{
  "d_model": 320,
  "n_head": 5,
  "n_kv_head": 5,
  "head_dim": 64,
  "vocab_size": 32768,
  "norm_place": "peri",
  "positions": "rope",
  "attn_scale": 0.125,
  "init": "normal",
  "optimizer": "muon_variant",
  "lr_head": 0.00819,
  "grad_clip": 0.5,
  "doc_mask": true,
  "dataset": "wikipedia_en"
}
MLP neurons of a small language model. Each row is named by its layer, matrix (up: input weights) and neuron, and shows model dimensions 64-255. Each number is 500 + 50 x the weight over its row's rms, rounded and kept within 0 to 999. Numbers have three digits each.
Before each neuron's rows, "fires after" lists the tokens most often just before its 100 highest values on Wikipedia text that the model never trained on.

fires after: "\n", " place", "–1"
L17.up663:482529526578479567463518554505553507476369648459441511539549469464550516387543428495431580503466433527548514469535554483511583525488569529538537474507451462500525629550471452465523525480492514460442444475453431504427403551550593564478559512499412495437448462473558538444507387443549473516510448456477566515562534624470579555424476425465582588545527498554475467460572482426459559529441476494498636459509592510492443419590504426490484475395414510442475404504476537501511508523546510542531500424535548512512478477523550464518541491474543536565545514427524447376477557476566569389

fires after: " |", "|---|---|", "|---|---|---|---|"
L2.up18:419552561625554513548472514516480533529595527560633441565551413535496553557540506511524376513589611509488433571534358527546442509526460441481525560480491513384473523455537382461459433440482500520455507444487555537472504540409497518495492462469493482559509474493500583419526554512499445449509548442431341569532469522469503476331530544544506527543537517582499455460493531488482533458502576521500500428493471529534502537620383462542477478427445433518580530542538560427563543427602485556473465493513494483624484483478512520447475513434435533564601516488604418581519590467454599543

fires after: " |", ";", " ^{(", " Park"
L17.up1144:481525616514543545436463533420529596513528545486493508523479488557490515501414532420532504526480574529531521383519446498438400488619532444468518456534577484404637510422440395563522623531465462383441473484527506496444490530644498476463457485535485436533440474401557474587534446511592478564486560519502554513493400556522569528515597464528580497464430539370436519521497476518474516601465559545506535528482455443454518530504508477523495514507532464484469562520406504494511375451514460474523436462542561555532401520617614489482502544550490551507483543459513516590582421401417456564

fires after: " |", " ISBN"
L2.up187:550543516524463558496406462605518472532511495543473574517452446459513434503427493443483468508426527534519445449530449440466477562522438470476521500460449503543460515501483516476493611554466491520438599528535439566508555483550450472568442371487615535517487525532570429534598479496530413465508388477468553453492567454482448485422543543509524578455565560519590540455493401456409498548514510481459481474477475530520480549430498374599514601478526527460451388483539467484491476476494593595482570524513587574490536555504422487484509578542502492548465471491453499450494398495528524517

fires after: "\n", " the", " a", " The", "The"
L6.up783:429503468585544521548580521525521498636409491526555565469500527462523457515563437490458560486530478514487513486456588420426479373480487531464491523535495426526538506605552536478496554476530546492440495495515472599486458485528479517503465445503492480490597540497570546528520481579534483522496539453493465531420479494591476579526485460433557439444475384532506576541486547374401473499526508383591567408557542478428525390554468460529546467485618547583506386523520486505472553533520475468513517521510534441529560503524548366427525459488498468471467492504440463612526488499493527529

fires after: " |"
L17.up1329:448486443551447537460489462500551478586445471419418472452596541493523435538508462499464482512453621520531531513537534525517501464516477462563471543425529425429577411495459478479626456470564467475481565529490444562494544548527497532519534393495558567446484543513569460505559554532389501478454498438478518457457418507520485465459528459498475553518490482487460450510538478467482550462512489502573480525450570497422442597488558462500492592450484464469508492526518568410537480632494472569419468572469447484506509558477540442531482496519537545475438459581401499500485460618546519525

fires after: "\n"
L2.up985:460597472538517509566462416526547517484552405499489428437467495582480502505542444616485408497413462556461544579515640476451501507520435460482467550494415539537510571548517421524442589513471493441493517502564653467497434513515474483549493426549582487455564508529548531471477502539515415495445527537520528422432478518564562462510522520463474521469561476456392551490549453553478429484597516519501525444519447504482475476485568541520549519389507491554490525563481506544486444464513409584489445588466461521484545496501501382450496545454558453532577445582562530453541596453531566372

fires after: " |", " S", " aff", "\n"
L17.up117:493450542547494512611459472539514494467370526500501396545473455456447490501465510529558542486483449497477531439525558515630530552576449434565499540518522551578473439442507471489498479535569516456580538493485480598451558443533397542474416428506445530373535468525527540454537470564492366489529455501486574493447573608462527500581509482447433562558460571504483470540441512530511493420593541529515568513465444472433473544522504487497481395472532491434583527490485509460482506617513554354505421579596600429446630429523483521510537514413529435475547463521484546435620526555541462409

fires after: " the", "The", " The"
L6.up1154:553530497466498440568479435451516507492516445485568417535549445464498545485554528497422410559451452567540503408487568540515495424488446442528542499517567428490480484412504429478509476482538474510523431588494507463601436497419459561568478528564518503475456476478434561520449516521502561550421441578549568562550475457636466441599482436476502441537479495470516485446568509560522490489488421454513490434477534568512549601520531415437511556489444471470571559459497527508589472554527429521554522589490500463571430451501559437573589523514620450531520383493479612542468429490450467501

fires after: " |", "\n", " +", " —", " Suzuki", " 3:"
L18.up1332:492473509460484484554431503451509439610490527473497510508520518529465517480552495513388452492592531542478489549541540543439521440487466496362521563427553476621439527527566596521564494564513451532455385525484387468509494454523417507546487605467568376460532460488563446553425570466466522460400478493495526514517500520548431495504501534450521528441517501473446442422575487543517433552594430457529520515602511533505515538477496525478570500469603431620482504526506586505531495491479534437488504533515455549487443450448515395495487544578475412518464497448575541558521481512490493465

fires after: " |", "\n", "-", " Goals"
L17.up1536:532544456476520458472503528522559497409439496505555491512528486516570511506474507474523670539453429523461460439461458482541497536513459469623505490464478458493565434480518488554572466477499424598466572453456436449408463467473620465436492474433525466461441518532551578538487451548457470518449503557549502530586560485511547484487505440545523514505567529510503463526554498553581529457481617533506495471438550448453477629444483542475507461424491485407532472498349482463514492545495502498508489561428514464462517469591585467493486412442525503469532424490465554552489546533580509557

fires after: "),", "\n", " by"
L18.up481:569562516554433487497595581487467503521445503487571513484427506499462489577432522552528401501444650484510564633435514471442520555442593452404449527542544443442530573532476401464508470554542555444474505557376475460496506526460597479536543498472565512519531493532595561525479472445485470497491588431450549518561417567480494550572520480513446485485434543462414535513493448476470458442563644461468517561489393438517525527547502451519566458445457429508541476430566499468463569529485530567524467464503447526549533467433578538512425543537432446379493499495475442515511606541575525549

fires after: " |", " Sep"
L2.up114:481572542451476528551486552549574447467445588508464485540557500642490563478464639485532568561587492479522505444493489466511529529477569499501450511513474527604425535549499470416539526565506468530461571384481532464504499544465577477467542496504511500455442499506483462557477570479475686548493477513467576595474493567436476441560452440554502451530513450496466539495444542528567505428445485546493491494481544401435457479546517628450471427632438421588491502481439481495455524499578448482510462481610500508532453579502585490514482401508446499471538547512405558449541480518489508425

fires after: " the", " a", ";", " |", " The"
L6.up780:531446454482497521464569414507574435517435491432517519464547532475448481516484542554499558521546487570527487492568483423487491602561425427478470520477544489527459490557508516452492496470490450450451382577583435503553530551563529501526484517513451426519498529484475543496476488572534499428535534417489470553460536501547516389567529483437490532482473460479526530459467445485508418423503475429506552438485449491415466435586515525517553556440587376452461471403428457511512524463533462551427533539485571514564539442429443448472538540437586401554520537535466436474534532570487528475

fires after: " |", "|", "\n", "-", " Episode:", " of"
L6.up375:488428552533391513541505505477493482458481472517473504552487402579542385428408563517589460568527441573489455438517522481498432496501458497546472478484523619521438480559447486548527484401557500494530315417537459488528466541461466539424456533525510504554532509532435518597549476464515476565503427580538559413501428507493571522433534490550528437539607564469458439553534455588529446516399572522586535439446529559512471475498574509448534445449563465413472567606493459551480509442494538477427433543518589492523534518553578578523443518558521540487503453535535496555571500502515515456

fires after: " |", "th", " The", " the", " Sport"
L2.up1082:511439484546587613443480403605437453393559493423491478466466534573501505517461608510530478487519576398484543456511588437493542572496480535421554606472442544483479498489522525541541471509453524492495492499602479509581491472483493453533566483549537457559491437440561437575421465505544475530557384499487483511514546517468406555572502487471440570482606510490572505574490406439565505528438575492456505522461438482518580467455525464559477476521485470471498430470447432415480523505470395524484477507512454548507467516418502533513488589512517601458496494404525498477586493588531568458

fires after: " |", " and", " of"
L17.up1414:439439494392483526507541507459474513462516547484446439518531525464546524500545546683572518528531526477554519477528450394482549530555517486490491466417499491528433430447470456548542470487471479396594494428479495530500469369551502436423493471456459443447458455418536544529428497541477503550464547517528550541512423550449577459497500535584382474501501541536477511550561453541457499383394531425483366480574485458445501514504539435533521409492556485523457510499565508405489485498603507449440461522596515438479377543463505461490487469512500475571542459517435473544596483516484522441

fires after: "\n", " place"
L17.up1129:489439440487592504528455454435539514577436452496531489461676478477483411518546457446569408520509480645505577496484563446533493467577439592474591454554481465523522541553445522508459469544565578466545480442444453582530368512527566521572539514536537525487541492568458455521563598604486513509494498456488510482481539523513445486486539494361537472502479511520586512455416534637553520502447473484462479521483450482449481468585539444473563442432591562563438590476429509561485575490524495508497516559527551571523441523448449380541460466523458499426600472563549428515497507465516505501

fires after: "\n"
L18.up1161:497528486561616493573585560545412392510428484480614473433547423515544469513517494568500516566524469468462510548496509560546521554566514537437539579506531516461579495504527504455512460455536514467490554506455521477559522461526552424508503506489514514502543465520546446428573486553522516411491445502436562437450468574523556452473546497480478542585494507527394511510544528444551554498500492541570565533618532507602441554581460484557498471496506440511615491576487447509487566564525554470455509507484526445524472512437547446480447548480487449497439478540518528477615510487520547516

fires after: " |", "|", "\n", " –"
L18.up865:431539471484494664523476538470575471490509500479458670502565504501471546474523466435537572487522515482445565497491470548542496504513443448491514513544566485518552492476505528500540477472352552490535516585500469537523556499385530521513472459405443499549385570549568523496552494470491550500504493586425564577507458565485546564396599453367427527471472535495467563537488373499516484528576506496490372476503482475512526477490568478490552516469563484411574554458405610425405467574541517498429547448472490587488460476547513521593387516495504489525412437577466544558508465486517511582

fires after: "\n", " |", " Total"
L18.up874:448495547629511478562516591593477472492471447476429516568489521502517605437564519570469478587486494506510510489502498471567484491528474401507446508401388430517623532535556562493472474457515478496488535388555513548563501527565623384470461523409529500527437594512536414469463542455442478445543360492498504523444432383533517416492450448521615540463494489477537535452507490578525549452417515572478501576501524510472526494434523499510500505492527457447548498538536476498544479531657446489509510532624526470431557494519444397511430436600382408390578463599469479487510426535552514469

fires after: " |", ";"
L6.up817:604474503527482580457433482437410510537501490531460422487517492494468421477540506547472482503454466436485450513617572511524387488455412473533571590555464458453502428538556373470569491473510505479442488567452467432556456460550460536559578443469543487490397537492481529488523592527523480524477528583502511480467539496508516458553591459532473609572563561471587482482468442554462424565478538477468471477471524493528474450567474463402518597515510468484468542429488500535460535382615452470530421511482482483487584423535496444449487566573500534428439451589512443471470488565558557461

fires after: " |", "==", "|"
L6.up290:526466519550460527527436433431393539498435507515492556489425479457497381471447524603469516496403418536510430487578564426527572394456440510520483505449501568442486592573421481483510442492395493499449357559578606541505539533557568534488532537524538574489444525582459466586445530529533422514411496536515457555536421523510354465415527511451415556467583500577533518542398431559564595448575529413513600499473482479498531552419503531423561515445592475517551454505553454501482497450547396568582513554540491486493516403579478499475466596538427447474461503532498546492566503491546532485

fires after: "\n", "|", " |"
L18.up340:430497554580500489450455559530459445499529531538405503544471476444482451437490591500503469438496550518442587477488476502394510532523587458462535527489493544559546451551418458538538441436545471532526474481420478512438428535514455498429492528483419481374550401641420615510534498573450447483429494511445563533561399547502438602521567473501528597496501518480577509469511480562564393562367482526434612541523489466480445521586514394562549583508434463496483512491563491483494471530536539524505515504595490547529461461510525462597645520490507481413519479499504512433448518528540463523

fires after: "\n", " place", " Female", " at"
L17.up824:484583522463481407477380600461530462490541507519446500421592506540491475511512567561456397460626479553548494528418484443517576536481440450496475441612517495490552515510517479491475410467474497419470421491421392595466420472557562534551446568561469581529479476545448453433487516498523439459441538560436537513435425577559434443460458546466472490503454545585498527485489489529517531477520470402568573488535497497391482427527447440524540513533511447484387536512523577534533563474530400558580387474572574541562518475523515503545544493440517464374465506510470401514486528505512545546

fires after: "\n", "-"
L6.up289:565447539557424470459501575502504575464482483360479456463496595532554440474509500570532449433489566440386409528523452541477543442538538588541459521585531454491537458492539565515522571491553523499456484466579500430469377524606555527459534551583534473507496480454429540450498594399518505433455528421469555474498433560515550545531506513485461517487533523536507490474466440441447489496586486532526496521519463446562454504449482469511619492483454577414620525473434467373525564534568484511575490506541541459518592485420516518478515578523494526454447474514452502475553573560529457493

fires after: " |", "-", ";", ".", "ah,"
L17.up10:580515531438480452405476513444470514513441564475496508434464492520514557506500537516459536457522559496494556465587557543497553563482544443473474514490525488456445514491531559465573674485474534472451523483538452454606468454472515441524467510379570448557415485505485402515448521450577469493478482573495499532514432363505528510480536509530472489408468468469562533588410531523554457535433486586488461502506518510424514473494485541481474511449511457505547659491522426478434504545624503526498546444408517516455519447489481501559439570520455505590583423468437553566439566586403499468

fires after: "\n", " 2", " 3", " 4", " 5", "|"
L6.up528:457523547492548557532483561479642527449484574413581494362546455507467539584494469400632497429454507516479495454499443588467448543593593374531555461582521461643569529531562494492435407495564463461530488520460516541490471566430535564486530528510419448555466526523470434558470393453432519540404510476448498517495565478468485434504512634518518523519438520422457548459577526480561568475516586576440431434484428457530466574509513506452446503457505427483452584511419484520460529503453520438465457496472514457534530562462520575561474547458539536487537540461567567526409502475480455509

fires after: " |", ";", " "
L6.up266:460493561515560568503423459523523568585516500506492402440490476514507473477455543610410485513448518464492513477448612527613409566473433526500494495564519514403498496509484435562440460621471553433432466533621577528559418506464489512506605422537411555431420571551510593421509465510567522549446519475506491472508439563429593479527528481493462446480424551544537521514499474523525448542491485633509531487437549442473506531498477373532477523467528479556548526483522551483570558433572472488503384434502444553529547541495493449517496520487462382527594491561578473455533414522490537462

fires after: " |", "-", "ah,", ".,"
L18.up304:553511575426473480493460539537484546487501573442459559452512584421499567550443514531442486547513409464481559579550511472602569509439561556492524611476529563439498491481465617533474436499586526444507461458554437493503443498483575579470524431493627446477487489515466500521565430447488429478423503523543519396534488457456505546541519399429419473527534557554548470523481394493533465484491476358536409530436517452518450453509594529501535541465498460491540480473462557491530551582415489482440457464456448509545486490535501539450500497502562454553535468410452645512557406528597586419

fires after: " |", "|"
L2.up329:553460476497415539461441474540505548552437461485560422490488541446500481573559516537517528450494487585479496567562459489496396522492417426511547452535530536477544400604575472532570487601475527539537554514477502402491545469415369505467483458482476485498458504555459489461464507568561382484466484429449419587555529566518417527453556548450466541519539439553546511434421506530478544439484428632406468417430496462468539593610522524495483493501538540509493483482468600485458449520569445489592532437436389458482467596496528457531523526438605487530506501497568449502530526466546556579

fires after: " |", " (born"
L17.up869:546463458503456491419557480552536507434563492516505564489481480551502444406513484556515455511557510439545571463541498498495463521491564590498540584465517555400500608503459430494583521411550454520488504502484474384471580559461494487439493506514587444428479483529542494495591523401488518504503550387412520487455504495448447592535505485490480599507501479481492535526476527417482540521521474403512531484501399511524483502492523507418520517496546581375510470488557504471484518531452529510454477522462483424533499437398494458530468432494583569523517404473423500623454493540537521431

fires after: " |", "|", " Lord"
L6.up905:471499494482530443496430539496487499545509468557516618503481553579534510555463476467505502490484583581525473413470544522474549489537508472656520530452424515428484425513487411513508586541477345453416481452481498630522509491567507542448456484523474445484556547573402530512453520497425494536488510549541492546520512480473561503435519435571527458479566550333454449513563515548507514425545498524510516529485456541584520527611476441441460451507502504469513528468457455487451488570547452490388555526447545506569507517551441525550596490473566512511470548463508534541488510517544546507

fires after: " at", " At", " the", " a", " during"
L17.up969:496461432476454601457521539444468470547469476592473516465572425446370456521528448601507476462411478478533515529532559449525524472439476527565543558451446404524483441520547429532473466499512522488484537510490533475475557471481465529491508527438498557556509534430459463542540468481451461404456526497468524514458545543515557515476473449539476481601574511473535522519474503514460521494570475498526547578373506399472532537490521422470440585466476457370410520516447473476449454593476547432395489521517595583563520428441610530502422535460449563503512495596572532406506601504481486544

fires after: "\n", " =="
L18.up1220:457496508541602526591453494438517458502518538510495553562454538498490496550468502587403537525549453511521581475555588474401452454425457449599468525437521525458426502466588374479440519515542546466514402510467563569556513518449463484429493476458571510439512493523517548575437472488492513503470472535547594436486547418539527530467520496485514547489472512476464442484527498495424590443449560402561508526514508427459435496509597501449451562500488494529455507560446559475480401476509446484439485503434504491462585518547507519514564516469481505541485487409525452507528502523482479497

fires after: "\n", " Sep", " Female", "jan"
L17.up1487:501502517502462546456612473589449398525514575544529411450572557471547525459467528532479439553489437573384471591492456438523476505438457538499564491504586539539437549521465510563517511485526602497421452443453522523453428619466565554523553521483484453464535496558562435444588553644515444501572499610448460422521581475442533549481496467491456539506541470518463516546607516487485507580426556503441541532515597485543479512496527443516487499592538473528486473488484501602465548481526455573446375427470429473566464516487560480494528478522502508409472459456539436569517458439459591550

fires after: " |", " on", " Total", "|"
L17.up472:470553457535460523416474507508521553420577537502498551472496431380485584514474506516495462451438533430481506533542474454469491516532526427462530574506589530624500458486451466465440481474575499510490536485605433486545542505418549556458502507456522499505462528459505530504492448478442535420580512344450490464514413535483441534424566453543432503488551487469429530547508509451417451544424443595464474544485358469610466400474431360453511531513546565509453480428492509548448473490565415544452576481580427503509442590516521440436555482478434458569488488532509479552513455491520504520

fires after: " the", " a", " The", " (the", " and"
L18.up1483:519536485449532435524538437560473515524489502585517515454490563445457541487457478482427433505540504554492551585507604485504578464418407491483459494529459523469535454482499495603534532457438617415554518526453525421522502470530500429527442639489552482468503492500512457545590456485560551537516508423502440438473446482524472530507518481419507486632482433532520476543429587516540429380480546532517546513427436456564550503511507451454474655496519468405433517521465500555471526481463396460459489597470496494512593418447499387431477507464429576521444471441546461492561504551473523446

fires after: "\n", " none", " Bronze", " Spain", " |", "L"
L18.up163:505486521535584403472483525538452461528528518577415483523482421519562497492475806489438422544533440485533588474409565470505517498552441560545502513518465552498537498460551469608515515364485501521343526560498480512574473628524406442476488554534450494421464497475559566543448528465541444500526440492413481539456509503457514465530549512500568537475495468506465452547484479472492547438468501473519602462545509510462522555491532527487523543481481490499571467509493506498493518469554531480486454389481554497489570493510518485519589526429503559560484438597540503442467463481406538507

fires after: " in", " a", " the", " of"
L18.up352:523358485533486548523469484554493468552507441453460474541504497411438473590491458500476480540627477481536461520490483442407497551425545535475513461533483510454507505403507561545553529580522540420494472443532463493472539527544546417410485589441463442475393559521514452475479537546472481561479563379544533486468483451482508381528514547396503493549405567621555447517471484464473468524499512513505483520565467628546552478503471534485549488548447488510532581530432513431577546485586408550497509450475476490455465538503530477509583519614564483513545496549432479464592413517480429538

fires after: " the", "The"
L6.up794:498463488538476585493540523505524512457424479459463441562430540585544499519431452568423471510417488524378532395497547496548477418484522503487510603418425575500551427476519510557488594534467496551409509495542456580529475447426513541590523472512527422550411500474503459493453448448465528428543445469535429454415622502402437458545524437556442404481517520522515471516512504547440463522527488411506498521492426542535538561531521491423490596491477418459459458494515531544425417552558585528403528515532496489512472462591518436563521569487488453585451452487565477527478480531539590515

fires after: "\n", "2", " (201"
L17.up1014:470539506459572356503448482507434454470526539552561493553446529512549526504468471507477430435441432444494401524592556504515505487513396510433501466528543416451529603554513463423559563548488500513354502438555454528524506470588479602466437398461539457447415577620477487444486505519477499440473447391522503449561568493505521557528507520538525441493472538532400482496415523526469545432490477520521504499521508478477471534520585560439518470506532527555486567470465520517486492503400488477511548495591439431540525511511415443504417563520593531517556438508552493556530512519550453519

fires after: " |", "|", "P"
L2.up1323:438568487468514484409491493422428486498493514435576537484564485495535486552514457506516451445482516380593449544391514544502504581532458484495446467565560591434418589458539448510484513400416602628573488508475488454462470522526568523500428459533492509621488422485571527514473568517481524601459562533502547521416521539499432586478457484445483523568491485446463516520563538542543429522599519471475428472556438503510536433512449541552513497548522428421487506512423585409511492551414489541497409516525523535503415507331535497499521468583508532471512478460522547473422472506493573460

fires after: " the", " The", " his", " (the", "The"
L6.up890:453429549516476535432509442492499574533428374505445431595509492457579539536436446600496533486590533489572473519500491599563503487541502550564446498495382512498458556463565475558546529487544583524452468543487498472553406527499460500566532570552495470465471439510456522518534492541418455417498426425545492455456570471504503484565556527436430468434520548537528459499546601474570478478504437499464509328499560578546616525601469466474536479588421498537545537490451588531551541468544526484540506537458499532380516496413512468588466548471473521552460495418476576536445411513553554609

fires after: " |"
L6.up1004:567466590413483550435419508473422529572536515564411463489402538514489512485508529479482476554546579449495517450552489500471424565415416528508552626501523591449398554609485506466429495457424489470544527533510573466490539497457541525557452565582590430470472553549438595560519512504531461479465499524540472510489479570471573420489429586551467487465549476478634558465555495567517489393610551562546553442434502398538485597506426479538497472572603487497552489486385444476593538524489489571469419600518536474471533478578574524439447578524507530569484518531497506451525373454599472448

fires after: " |", "ic"
L6.up1076:466476458508471547445433534469429509535505581530397611507507447591546521492507499541458541477472529538477493460498495509568438527445446463458388455544364460454538506489462563468630498521462481485538467546484518419491467528525428524500485463473548510376505489399486467437582533519561490519520390460492411478500534515587523601547501521483460541572489490526522462510444504468504532446518528496518485537447473425536552485510626524413520486484567423546577558484502434509437450511537417474432466444536491477499513580508523505556476451495575452601535462411478494519504499481549565544

fires after: " |", " 3", " 2"
L6.up1235:426509508484527551480504479489521515579465511511482619551530540527513581479476611533510615506441409486482508558486457462516530433598485525559527492416502498525435530551517505385618585511582564563500537477527484525534503549549555461442554461456553597532446496468490533507529528549489555524434534514456537480600452482465617473587549500430458508518555588532487519513461475480399468537430536487427496519437527508500420403573471600578534477545529396502518483491522565527485577508451535466457515462575454502435492465424603512481438520434467495527508449512513422436565538573491501503

fires after: "\n"
L6.up1501:424436494488554459491529562455439501495508529495539448476508409497472553590490534518501545456467482494463458426511458505586515477512375516593479545552553522549538520480536491490492533479515515541458563486443535500452488455481478470435492543534498426423444517426466547463430449481456497493510537499518523513498453512557444483547508527480525465393528516568490431509566510527535576442463518557523577397517395562438492544567468547494459534385583551436520446442446500524507456404533509453478421507468459423402369480574572541436541481510558589494465501595443462527422529453394468525

fires after: "\n"
L17.up396:518600613533553474531390510537506528501560504473523502490477486535444524463528454535413437440505498528473459498538503546509507505486416517394473510493597523468547600584452532418494484540525442457496527478591546517503640505531506606515565512600513394497513553569564518470432489490489488457536441563319499423473579546592487640523577552424472469524532530549490470491443531444500530513563462457409458503470417557491509470514496514524525464561507546578525536571494561478614529529475525511505499497528472481503552535416475432563493553467524530406506506544502481517517494465542487543

fires after: "\n", " |"
L2.up301:540486559441561518577476562541495540483555481522528491484472625528600471462449506471525453371443458514495535445571636566425496490473539448562506497502521459443503528479485491446508574389512486474558548463441583438602453509527452527599519536490456529476553388584518560535395500461494409558512537538550555473463475531355485433434488500519522514529409487474513602468506440493462539419535513530506475405510504528472512536495519581449473487538502545493448428554373453550551422533498507498434504506473461441484507485509628506445491369410525554482404517387488466463465519564466442483

fires after: " |", " and", " ="
L2.up164:415523491449529520442489537488583494499479605449501516567497415564401439473421584578538473522573536499549448495412437490502504505479473464507539544455488469450541482544488369501530421520505417536563545473453505454426505401460549650540403489555438557567476546378452511491498474528516530482524507473492537482551425549464495413553517492530503427526571511528512465506437475391451501419553540585410488448419515527508520450481476578395441419542464455496591569417503550496498518501494533541468612594475467481513548458486494490501493477360542574484545487535500430483548438537471478430

fires after: " |"
L18.up1424:549518419470487573513471444492483552545415583456555569504519472524523577468477524423492474516451591507580485492482466460524508470591489498523501557484483614466511532457495486528521554547434533414504485485498486538554513468597465528473420484456525492429398479480474560533499491470436514547435565575496563501489422542464594338474522480528581529465465599444633465490568428483551555477595495489425531456519577420509596427468499549504474421453578537504486530497486560552465503509534499474451435413530449562466509481559504511530530574471579614541524458481523548583558445520493632559

fires after: "\n", "-", " the", "."
L2.up883:518519495517464553548456523503518483558551551413558381515470594491557470471526542424522487459486581510484444526490522413475521460497480565565518511516517557504542535610509523485429496499659483497566531487515472552488418458487489483555494506551459559439485426508536568610559563603510532476453485472558562437437444510466374554493629491466482469400584469515496504504480514524442599490411583410576507490425464596438547563393554554435515480457488483497576483526450580458585464529453524409429469503492563497534581511565441417482498550477513518561518503478481489558499465449488498523

fires after: " |", " 3:", " L", " —"
L17.up1168:362412527530403542514476522501514490571520459452513507523519519473484430403478520518467421430584440533473490530492545508506423457561432482458527534504467548426503556425436486572524506486458549493529469535509519482425553519477403461478467636506498521422466486401459495526519528513589478451485512456384515499543497517414425476480579451442500556472579475450548562447439497503467442535473491517508489445573563550466504473542495515536463484404557544431480626560514557469492448490447568450465455558503628460444576491463520505494430534443575444478508453560484475455552505504524470488

fires after: "\n", " |"
L2.up1217:468500506544481494599476572468547471544503586550577526447532551567456614525463567599421495418572574555474469464550578478377503537516528471475475490412492468506557519494417535400583556543547430504516436406461499491509394526411505536432532497511432516530499512547461493532438529489455496548489497449559537575407497535495493501529525593482428426448475481473526514411493494522526519406468496508586507416511469531562488501549487510499551527495400431409525552493539523468508467541435569475500497483492477490531566492509546481514602515411497528505429552486486438489509534514452390548

fires after: " the", " of"
L6.up1464:484459470506412482468593546589536474575449552522487453468456505570446532577516497526511534564480478511525540595517487581586601504530495491440557471435586432461549632548526477562538506544528487518461409477518447517499476523449467554453479433494459456529529465566509418485578497482456568560453524500538409454626463437518439443527471487461485560519536485501570531531523579580475507493414539464577491474514495543616427546505645516542497575486482465475439419572494558546628660578506467476472445538515501405483509475529460457530506445438484536531542503490560470411520492437486546492

fires after: "\n"
L2.up98:482527454463576456458532495499436458475473511376411494503565580540499460449545532493489553443512421516537501502526481510507491558545553456472441483471425577546526522460464500503577448481453486521543508480466480499497410543530551555492590485578502511551405534611562472525462496477516527599461489522461543445488599561519510578511482609517548407533427517496431498417550494478444509505535402485530548466475472467599486509539537599516485455488505535507451513499511472399468467469558500402504528481526506469465559531435621459422524483523543467510429436494409445480422579462470496443

fires after: " the", " The"
L6.up1148:543572432439472539558466419410543532513524385474458486479549490486465530518484490570468425587467545393611543532547581492471487448508489492515486481431652497508603481551510471562514458444493544459412407463457522524560527509512459466576397476482511516514500473575477489437580603507485544580510479503447484462469477580444434467492415365415477469506476522437523569452432463515412462534533499459510582553424476452492500458496473429510572557435450508434441495540461551546523485476548487449442489552533543433433443481558556453564554508531421488522519523428586514465507533460539500499

fires after: " a", "\n", " the", " variety"
L6.up609:506422477539534467480483411426558428637484459418461458418545451443455500571556479512480462448522430490473558601463482550515537479520561496437465405507489456445551469437520462516504448435467442474457515515538498440478487565487524535462505568474436460565478529491564508466493538487537537487452443279509481453513479542451546474499492460443440503625441445563454441493492505485508383478523508459525527472460545554461498479563634504539534493480484544470546541448545427552528549501501397489457479556475491557514495494524446507595468567484473498494407493567468539451521542651466539477